config = dict(
    activation='gelu',
    weight_decay=0.011,
    doc_mask=True,
)
MLP neurons of a small language model. Each row is named by its layer, matrix (up: input weights; down: output weights) and neuron, and shows model dimensions 80-175. Each number is 500 + 50 x the weight over its row's rms, rounded and kept within 0 to 999. Numbers have three digits each.
After each neuron's rows, "fires on" lists the tokens most often at its 100 highest values on Wikipedia text that the model never trained on. A number after a token or word is its count.

L3.up109:499451536394522436541407550502489459464516580495509484452488553531445468446431467490498485472507605568590455561464528558483518617576505487467467518445509504498536482456430444444559543482367591494432562393530509406501638535487490493564487503459517378385546435524496440518529518559566494483
L3.down109:443456496567542489540550518485531509556541445524456499505601500418528501573663555505573425467454519529380588543526435526488421405480428524448561439432508498458574430483474527543550526495504497490533476583509479462495497502482524571477501542531507536513475476451572555578517411419507404526
fires on: "ur" 24, "ap" 13, "an" 10, "ar" 10, "y" 9, "iz" 9

L3.up136:528531431437441534475576487594482552518532525583513455557483545453506545469501531495519446485562566465417521515494499516509666527546531446508483522421464435419560484438408447505539515518523551455453533496466554542426510490495473477474552581540497423419481541416568540463463533493429557499
L3.down136:533499553545499489491407471478487590459423544477572460500475520476509404488539501578487404573494516544544442524575480482524420499466400539469564528438538569525472495490528454413453553581548533542462546508536533558505549418542461474460552481497593403505496612553511461521556558523570504536
fires on: "st" 41, "s" 15, "er" 9, "f" 6

L3.up748:486475539378477466515536436570502517401452490561482507535533570496538556450404531471522444437508547509482540475531444354472528511531482506490482547493486566401460527530476535467480586487461540464439500471535505599454512425516410523512380518445524543449514569455413516535428516541508469487
L3.down748:443516529473396482552610487426443607490555451523512537502401517512473479568469435533448412559501444458460476540516519449588497612463509456509602423422380446503457496591577523511543575493615517491517449465478478450507476529557496540525548428500515438518413479487476500479536547501466579519
fires on: "en" 29, "ed" 23, "k" 13, "et" 11, "le" 8, "er" 7

L3.up85:585544496464442443474524495573532488572562476526431557413505425513593498448523439472470460497546561554528451425533524468453468507431582550546515445566488548509463428438552416487522456452554562542529483486604559556544477454407539572490429600431618571460460484570537527564503421535558506518
L3.down85:533392504484464489402527502390495467407439496473543463528518443510478496374498465553480542497599516531512479546502469478569513468534461551541504610540436382468454587447504563549508505492556490530482555586482522538489565527494523467490416567553461501569464525491470366505518591502479496473
fires on: "ip" 29, "em" 17, "w" 10, "V" 8, "iv" 6, "om" 6

L3.up63:578448496402490466555581474503448498482554498447515452550472573480433471514557483439585607489565556501501594423611536429511460477433441490523550545507592510483500485439549579419585527448458518542467550584478504495515557531420546506550496414416454553516489469498569473511571444529458537519
L3.down63:470479578440561546480521465428516430497502526493481466400493483480550515490522508518534504535501486473460380563486507546532490571514522513458497518564534499529478534526559380523394489457494441498490440581508538426505485561536547496502428520474494585490501486452461531472476388481491435523
fires on: "iv" 41, "u" 15, "vi" 10, "ov" 8, "form" 5

L3.up763:575416576461445573516487464555454443555526548488545500520561497379445567487470567446484602461498501481493397571575510448486525571587550510527495475484529548410460482486477400396509523423537497487414544466471519475562545466491507475527457491459513531518427537449516452545575525489522577546
L3.down763:428457550450517464560566557495471583453413502579510531559513555530564536501526498501476485593502469467499566471452518547564516456519524457473489520491502505583439505430482566505419538469529405524483473438540445527529521446477436452463564550579531441471439430536455476490454561503480470447
fires on: "er" 47, "0" 9, "ian" 7, "en" 6, "4" 6

L3.up618:469503562528543576555452559547524449457518534445458550559516474547503454447503480561550554390433576439518419487473506451487398470545352536533402506547446504547525534480509506567541418509560467559473550394513521498539469486430500452439468500536516571553426449463500564483578555487627593489
L3.down618:443482431515427525569566475527542530467502523536576521452438477574580601607475524404465436638520519519472436460554435480460553493483466535468452595494618488518469494536557572436433470466461476461418438541508495420562524530554453588574501526547575439540463459578573524477487517457449524492
fires on: " of" 22, "it" 21, "ers" 12, "her" 9, "ver" 5

L3.up358:530522459573502599458505525421484461467451518451571593539498415461456441464579455546403418490465448510610462491544527426455517567488489451490506469536591578567463575560444475534561572461520428491526468443456535511476525510498497544458548453517528533562483554473475473516462583507555489512
L3.down358:503543569557495388486415509538418533525441472457439543488494461521517487467419451471561441534483464544499591529531413429523480510627545450464458463451507519477500510517459591511458498507503515633408506488582361445476503566486495521442556549489524571421483498464482491421590537542431506512
fires on: "ion" 19, "2" 11, "ine" 10, "all" 8, "en" 6, "1" 6

L3.up352:510483557453529512410485503513412490555561552493504584476511527418443522484391476548522537443487585599575415458433470433508427593616481448511592575474527525531537524455568459435516462507444534455489544529335464534431495567583404580451512559488435500531519559509464495470549511550487498577
L3.down352:552557473524495577489452424452502431452492483538490562435492456437490514490498492511476384499486629451447452470558480448520418539549476473482482546509522485509521448485621492458476450568543512499535536510493558459536463525486546481462455452411537495526478508549578425517526429470580482476
fires on: "ri" 45, "ur" 20, " to" 17, "ap" 5, "av" 4

L3.up672:457524499416540568469473511552488562631544486464427560507443540491397427522501504505532558468465585553453408472543536524529452488433517432545446634523453559500430468513471485482472478456454545554546573526485387549470403464535429566467580590496516487550476426493516527506533601467619527502
L3.down672:461475550387512516495513467400531373569492464438518544540569573549461444468515572511476457507493480587548555451517499447464444478486516461518429552524521579461465485486522568516472562535497434484532489481474507514548511522508505506434383506477495481586443512501509508501380491521485471538
fires on: " of" 44, "it" 17, "r" 15, "iv" 12, "id" 5

L3.up586:542503502432461393472523525478452451500517466495466504443561517567447489510529524553572536415537528428517461459538534495481446527448440489580545520521420524550477445494538503452551498332477535444558522471502524462511424478495390474578587559471480530490545491483594486528519515533509443562
L3.down586:536505513550420534514548503516544471545418472461441474432469441471567484352472484482478507475467498551471547450494603482506537511488467512577570508510556506571599498467359534432470528539546473580485507490594422500598516449496526398453486515523610422470471515590576575509456454597501433520
fires on: "em" 20, "iv" 19, "pt" 8, "uc" 6, "u" 6, "m" 5

L3.up666:560564519464474478468549508426470568472395518536448466504516489533633425433495492568551498438442490408550460562509604434546518563465454572479521564557477625504473548589535586608461478530434508460432505499442462451547457555512447531596406598357528536479520463487459488407496491485594509438
L3.down666:415466456502425484537447498467501435445448440482481496488496569446554531576580500437498430571514518543430460500502494572360461471440513380525552592568463430524481461562440400534554529553456551492382442566499563599486503432484482471419553440467533477497543461572441466436486580510517442512
fires on: "y" 12, "ent" 11, "ate" 7, "en" 7, "ary" 7, "le" 7